Part of a small language model's weights: 13.1M parameters.
MLP neurons of a small language model. Each row is named by its layer, matrix (gate and up: input weights) and neuron, and shows model dimensions 0-127. Each number is 128 + 32 x the weight over its row's rms, rounded and kept within 0 to 255. A neuron's up and down rows have the sign that makes its largest values positive.
Before each neuron's rows, "fires after" lists the tokens most often just before its 100 highest values on Wikipedia text that the model never trained on. A number after a token or word is its count.

fires after: " m" 14, "-" 12, " (" 9, " \"" 9, " S" 5, " L" 5
L2.gate81 [130 127 113 167 125 156 146 140 142 154  92 158 111 123 168 113 167 163 150 160 142  82  96 122 109 170 137  74 117 114 128 191 113 159  98 130  98  83 122  88 181 112 115  98 101 140 136  92 169  60 153 135 109 182 116 148  60 116  91 173 182 167  82 112 134 125 143 130 108 123 155 144 250  98  84 123 108 138 101 115 157 115 118 158 198 141 160 106 141 128 105 124 133 123 133 148 152 202 123 119 170 123 152 156 130  86 192  72 104 127 102 204 167 147 126  95 131 116 116 146 119 132 119 147 129 158  33 128]
L2.up81 [160 138 140 133 154 122 107 100 101 161 138 143 132 166 130 161 119 122 155 134 149 151 152 123 154  89 159 136  77 136 226 132 144 156 168 191 127 145 164 158 174 165  97 126 100  90 128  67  97  99 148 143 115  85  64 130 129 148 112 172 188 121 197 102 164 124 151  53 147 158 127 157 167 147 125  76 103  73 110  83  99 156  74 150 129 106 124 183 143 137 116  34 156  96 121 129 136  97 106 105  67 146 116  90 113 113 101 157  84 142 106  82  88  91  78  64 179 120 162 113 133 117 105 123 144  76  93 148]

fires after: " O" 36, "O" 20, "ro" 14, "h" 7, " o" 4
L4.gate562 [118 162  70  89 144 108 150 127 168 133 130 169 107 139 144 103 135  92 151 115 122 189 136 129  81 148 120  84 151 120 119 164 151 137 125 191 109 154  81 144 189 136 125 107 136 100 146 135 149 232 166  66  71 119 108 114 135 102 131 124 125 115 121 136  73 173  95 151  76  68 128 114 104  99 148 122  71  68 137 137  97 174 129 142 151 178  84  79 187  95 118  61 151  93 139 112 150 148 130 116 107  80 118 103 128 128 147  67 172 169 130 182 126 110 117 144 135 108 127  23 131 183  84 133 102 108 134 123]
L4.up562 [ 97  97 163 136 114 110  52 155 168 134 126  82 116 190 115 118 179 127 137 114 103 155 143 135 137  96 120 120 161 117 132 159 118  68 105  75 115 103 152 143 156 107 128 143  73 103 171  83 159 145  93 174 187 109 150 126 137  90 136 111  79 127 151 114 143 125  89 168 114 171 160 161 121 178 107 115 146 149 130 178 153 114 136 140 124 138 158 183 165  94 166 127 101 166 122 110  74  81  99 101 100 125  71 133 132 156  97  52 104 116 109 101 174 192 128 102 153 114 154 114 103 132 186  86 155  67 163 108]

fires after: " Sp" 13, " sp" 12, " B" 9, " F" 8, " St" 7, " comp" 6
L9.gate600 [ 99 129 147 127 205 107 142 159 151  74 109 169  98 139  93 137 172  78 131  58 144 141 112 223 110 182  80 106 124 140 137  94 160 101  94 132 102  69 108  50 152 184 144 126 117 122 145 118 143 125 164 134 164 164  75 145  48  96 122 110 105 163 121 147 121  85  75 116 102 153  73 129 111 124 158 112 162 123  50 167 146 144  74 124 185 116 135 110 111 140  99 187 159  89 139 206 138 174 114  92 144 143 143 120  88 135 163 125 149  89 118 111  99 149 148 100 148  89 176 225 139 156  56 139  79 124 133 119]
L9.up600 [146  77 122 147 120 103 101  84 123 113  78 134 118 106 131  88  77 154  73  95  82 116 107  81 100 121 101 131  60 111 107 138 162 153 112 105 158 140 162 155  51 101 132 142 124 169 130 123  94 136 114 199 111 167 137 119 175 130  52  61  93 169 129 117 101 102 169 119 111 118 142 102 108 158 192 145 145 165 184 145 138 137 114  79 177 147 141 130 102  59  79 142 147 166 167  92 159 202 123 206 104 175 125 132 152 130 142 175  87 100 169 133  90 190 165 181 158 123 135 122  93 126 117 147 124 151 155 134]

fires after: " (" 29, "\n" 20, "-" 16, " \"" 13, " O" 5
L2.gate306 [ 86 114 178 186 147 174  87  78 168 119  91 120 106 118 125  79 147 158 189 166  85 156  77 192  82 146 190  97 180  63 103 112 135 108 123 120  94  72 105 147 148 145 143 111  99 134 130 174  88  88 137 165 111 154 123 161 115 178  45 133  91 146 156 138 190 101  80 116 121 133  61 112 160 185 172 121 106  56 136  93 105 156 143 155 178 128 162 140 110 116 147  76 161 170 158 130 153 166 114 152 120 126 156 155 186 100 166  97 118  80  77 108 161 145 155 116 139  92 159  91 154 101 127  86 143  96 129 156]
L2.up306 [ 70  90 171 183 167 184 115  92 150 128  90 119  91 130 109  94 150 181 201 173  87 141  89 154 126 131 198 105 198  70 116 119 113 112 131 124  67  90 114 126 153 140 150 108 110 140 136 167 106  89 140 147 127 139 132 144 124 199  56 134 131 147 155 124 169  93 102 115  72 163  57 134 140 181 151 147  93  52 136 117  97 146 154 150 163 118 179 150 132 109 164  96 176 173 158 149 139 164  79 178 113 125 154 149 170  84 149  85 109  88  73 126 138 181 143 113 137  94 150  93 139  99 139  94 150 135 113 161]

fires after: " O" 22, " A" 13, "e" 11, "a" 7, "o" 6, "O" 6
L4.gate345 [ 57 143 100 109 178 113 103 138 135 163  76 196 175 108  50  95 147 127 126 101 154 155 143 149 151 103 112  75 101 145 158 102 176 117 155 181 191 129 121 131 156 149 103 128 131 114 131 119 159 187 190 110 111 129 126 184  91 138  55 111 100 115 150  56 115 152 107 146  88 125 117 151  74 108 132 122 103  85 169 117 187 166 161 173 146 164 138  87 190  95 168  87 152 144  90 118 153 102 120 112  96 101 152 164 162 150 186 101  94 158 142 131 100 115 146 126 186 125  91  43 116 117  80 134 144 138 142 128]
L4.up345 [ 93 148 125  87 158  99 138 148 118 104 141 180 159 143  90  85 156 103 108 113 149 129  64 154 178  97 162  95  67 157 149 117 158  91 169 130 152 165 176 177 126 211 126 126 112 165  87  77 202 114 152 155 116  70 103 159 125 161 123  95 134  97 153 108 123 123 122 107 121 147 121 136 142 173 125 100 125 129 144 107 195 177 142 105 111 170 131 145 161 149 146  60 137 166 112 143 118  99  80 100 110 121 167  79 152 154 102 149 101 120 135 121 148 164 156 118 150 105 148 116 149 137  96 136 160 156 150 105]

fires after: " M" 23, "th" 10, " m" 9, "c" 6, " c" 4
L8.gate408 [128 209 178 136  97  87 151  79 141  81  70 114  99  77 130 115 131 113 150 150 171 135 153 200 115 184 136 107 124 157 117 163 116 125 106 110 150 194 136 105  42  67  97 154 125  94 178 150 143 109 109  85  80  98  99 129  97 135 127 131 107 166 153 102 113  91 131 124  78 119  95 143  70 101 115 135 172 105  77  44 126 121 122 192 179  99 116 142 111 139 102 126  79 123 142 107 119 169 122 117 107 109 100 115 141 138 157 156 132 162 176 137  80 158 136  91  88 131 164 105  86 118 113  97 111 148 133  98]
L8.up408 [ 96 141  97 133 160 103 140 122 134 127 126 100 129 145 167  81  69 152 132 123  99  87 172  83 149  84  72 102 159 122 127 155 121 106 167  96 131 146 146 121 157 171  46  87 129  76 118  86 171 109  72  56  61 153 120 162  95 190  88  86 147 103 133 112  67 124 146 111  81 106 131 171 141  98 142  81 132 103  58 115 149 135 122 104 123 131 119 138 180 137 173 165  88 134 128 127 125 109 141 150 112  95 112 139 116 114 130 141 152 117 135 224 143 158 187 117 106 106  88 107  67 151 170  78 135 139 122 161]

fires after: " Sp" 19, " bus" 18, " first" 8, " J" 8, " B" 7
L4.gate362 [125 147 109 142 198 184 118 195 105 114  96  91  64 159 102 153 173 148 108 167  80  87 170 173 118 112 133 165  96  88 140 158 165 126 115 114 161  86 121 117 135 125 147 169 142 134 143 175 126 148 121  81 162 162  92 138 101 116 101  34  98 152 129 115 172  88 139 200  85 158 130 149 111 139 151 164 114 127 170 153 136 139 104 142 159 196 180 105  93 150 130 119  82 101 164 104 206 141 142 121 122 129 154 178 142 153 140 126 129  56 138 163 174 102 160 107 152 129 145 159 138 152 112 162 150 109  84 139]
L4.up362 [128 116 145 151 152 157 144 169 110 134  81  52 100 170 181 145 169 132 101 177  79 148 118 126 104 113 128 204 113 130 106 153 151 130 108 140  97 162  94 137 119 166 154 124 190 173 103 125 169 139 117 110 157 182 101 116 114 125 127  73 102 162  45  67 126  44 202 161  99 172 182 103 118 107 186 160 128 141 150 212 142  84 148 117 134 200 160 153 117 164 124 121  88 108 113 151 146 120 123 106 142 144 147 157 135 124 171 140 128 113 123 131 207 133 148 145 138  93 134 159 139 164 168 162 172 124 131  94]

fires after: "C" 21, " M" 10, " (C" 8, " m" 8, "P" 6, "W" 6
L4.gate695 [132 207 144 128 165  86 147 120 118 136  68 114 109  84 126 116 145 115 141 125 160 135 138 167  76 100 114  90  90 115 128 101 132 126  86 111 147 158  97 153 108 105 138 166 114  77 157 125 161 171 157  97 177  80 105 176  90 131  76 126 140 147  99 105  88 159 110 161  88  17  48 110  99  90  54 125 138 113  88  74 116 144 142 139 205 165 148  69 116 106  63 174 126 167 157 110 129 166 145 172 136 156  79 144 102 121 110 135 130 119 138 100 100 116 114 163 109  95 113 119 154 135 100 120 123  99 138 107]
L4.up695 [140 129 175 137 127 125 149 138 154  69 158 138 108  95 105 110 140 135 140 115 123 122 139  89 136 131 164 113 118 163 103 211  77 105 126 207 142 153 179 115 107  73 120 124 110 102 114 141 156 158 154 152 101 164  81  88 121  99 127  21 176 123 164  99  76 163 117 148 137  89 128 125 109 166 114 113 111 100 140 118 100 118 183 130 163 188 104 127 164 123  95 144 165 153 134 109 150 105 169 171 153 143 153 169 147 161  74 153 101 151 114 119 126 183 161 163  94 110 131  78 103 127  71 122 105 109 170 119]

fires after: " G" 20, "g" 14, "er" 10, "G" 7, " member" 6, "–19" 5
L4.gate13 [ 47 106 109 152 133 169  53 119 155 129  95 119 122 112  82 156 166 100 144 114 104 119 111 180 116 131 140 114 137 109 145 116 127 158 138 143 115 139  97 101 143 132 128 178 102 131 136 110 163 115 116  98 189 130 103 121 145 106 127 114 105 127 170 150 158 159 111 105 132 172 129 156 139 183  90  88  85 161 153 138  84 161 107 116 159 139 184  89 154 109 191 153 162 133 115  87 117  87 157 119 133 102 167 175 121 143 155  82 119 163 120 152 129 132 141  91 142 182 163  78 168 133 126  82 149  79  98 132]
L4.up13 [164 109 144 127 105 136 104 125 186 120 140 176 125 134 169 181 135 101 132 111 112  90  97 147 133 134 188 122 128 122 132 144 139 158 114 108 114 113 110 143 130 169 115 104  91 170  95  88 144  95 100  91 102  93 100  95 195 143 170 126 100 117 121 197 140 170 126  84  92 186 197 142  94 150 131 117  91 154 122 152  36 154 119 115 184 129 133 114 123 120 162 138 163 102 111 112  82  96 124 143 126 137 164 163 118 158  69  96  95 132 126 119 134 116  86 137 147 142 127 139 146 135 131 107 118  90  76 120]

fires after: " m" 24, "em" 9, " I" 6, " 2" 5, " M" 5, " Col" 5
L7.gate305 [113 150 119  99 215 125 114 124 140  88  58 138 118 165 133 128 179 101 190 188 175 112 101 139 105 145 112 119  85 131  83 167 127  87  96 122 149 159 109 131  61  88 139 174 121  92 129 102 147 116 109 103 173 150 144 145 108 142 123 120  47 195 118  79  98 167  76 163 143 119 112 141 138 132 179 137 201 140 140  98 110 113 162 198 136 197 150 104  69 125 147 139 112 138 167 138 133 168 198 126  86  71 187 156 125 128  99 100 124 150 150 137  89 135 134 119  64 175 127 149 159 140 111 143  94 107  87 119]
L7.up305 [131 118 101 112 107 135 107 202 121 136 115 137 163  75 120 159 146 151 176 101 152  90 146 125 151 152 118 111  92 113  75 211 169  92 157 129 112 171 133 114 141 140 155 129 159 150 146  67 152 161 109 110 104 140 134  91 107 128  84 184 127 118 117 165  87 126 100 168  74 129 219 173 103  78 101 117 103 118 122 164 137  77 148 169  15 131 176 165 167 106 187 125 133 136  97 140 172 118 139  97 134 121 119 174 119 101 112 102 139  73 114 134  93 110 151 116 103  62 165 136  84  62  98 162  79 145 129 140]

fires after: "g" 27, " G" 15, "f" 7, "y" 7, "ou" 7
L4.gate64 [130 118 129 148 132 147 105 141 124 104  91 114 137 139  57 175  74  67 148 110 159 151  59 124  75 121  93 118 158 133  90  98 116 138  97 142 197  90 110  77 124 154 155 194 119  90 128 112 123 164 134  80 192 182  94 152 130 134 138 102 136 127 143  92 135 124 109 115  99 124 137 110  89 168 138 105  85 140 154 148 121 124  85 152 152 161 179 107 158  84 135 145 179 125 180  73 126 127 117 126 121 140 129 172 129 130 137 117 176 124 122 166 127  98 121 169  77 160 116 112 173 122 111 138  99 118 116 109]
L4.up64 [231 119 131 139  78 118  85 136 128  94 137  72 157 111 101 195 119 101 141 149 141 133 111 147 125 154 129 181 150 133 105 119 132 188 109 106 167 110 139  87 143 177 158 117 132 128  72  45  78 145 134 128 153 121 137 143 119 149  91 178 107 124 149 114 136 132 145  83  94 168 170 128 132 135 140 126 133 167 123 119 117  87 113 154 126 172 184 145 128  88 147 139 146 148  92 106 105 109 111 131 116 185  96 137 129 163 123  82 114 141  98 130 152  82 100 184  86 130 103  97 112 105 109 109  89 131 124 119]

fires after: "." 29, "\n" 18, " (" 5, "==" 5, "-" 4, " al" 4
L10.gate251 [122 170 110 115 137 127 139 134  92 143  36 130  79 123  90  97 135 152 161  98  68 150 138 171 129 130 116  80 165 125 160  94 161 138 135 105 106  90 112 128 139 143 101  49  81 150 105 126  75 100 180 140 176 113 172 171 111 102  90 103 161  99 127 166 110 141 134  93  96 163  70 132 155 147 149 117 162 111 115  98 188  89 121 150 150 175 131 106 119 115 137 115 157 113 151 113  73 151 111 136  76 141 148 184 107 138  84  91  92 146 116 153 132 144 188 113 157 131  87 141 117 156 112 156 125  71  97 128]
L10.up251 [120 137 169 122  81 138 120 139  97 120 127 108 147 160  94 124 154 117 160 137 140 146 149 150 113 153 115 128 126 199 138  89 103 137 171 112 141 131  86 138 167 171 163 112 116 139 156 127 103  73  61 174 112  72 106 112 104 188 182 114 124 139 195 108 144 143 131  68 161  85 108 113 116 139 130 153  96  77  99  99 159 103 117 170 101 144 145 156  77 165 122 141 120 199 140 134 115 138 151 119 163  96 128 132 126  96  58 102 102 146  94  67 148 112 133 116 130 142 115 109 110 131 167 148 144  66 141 142]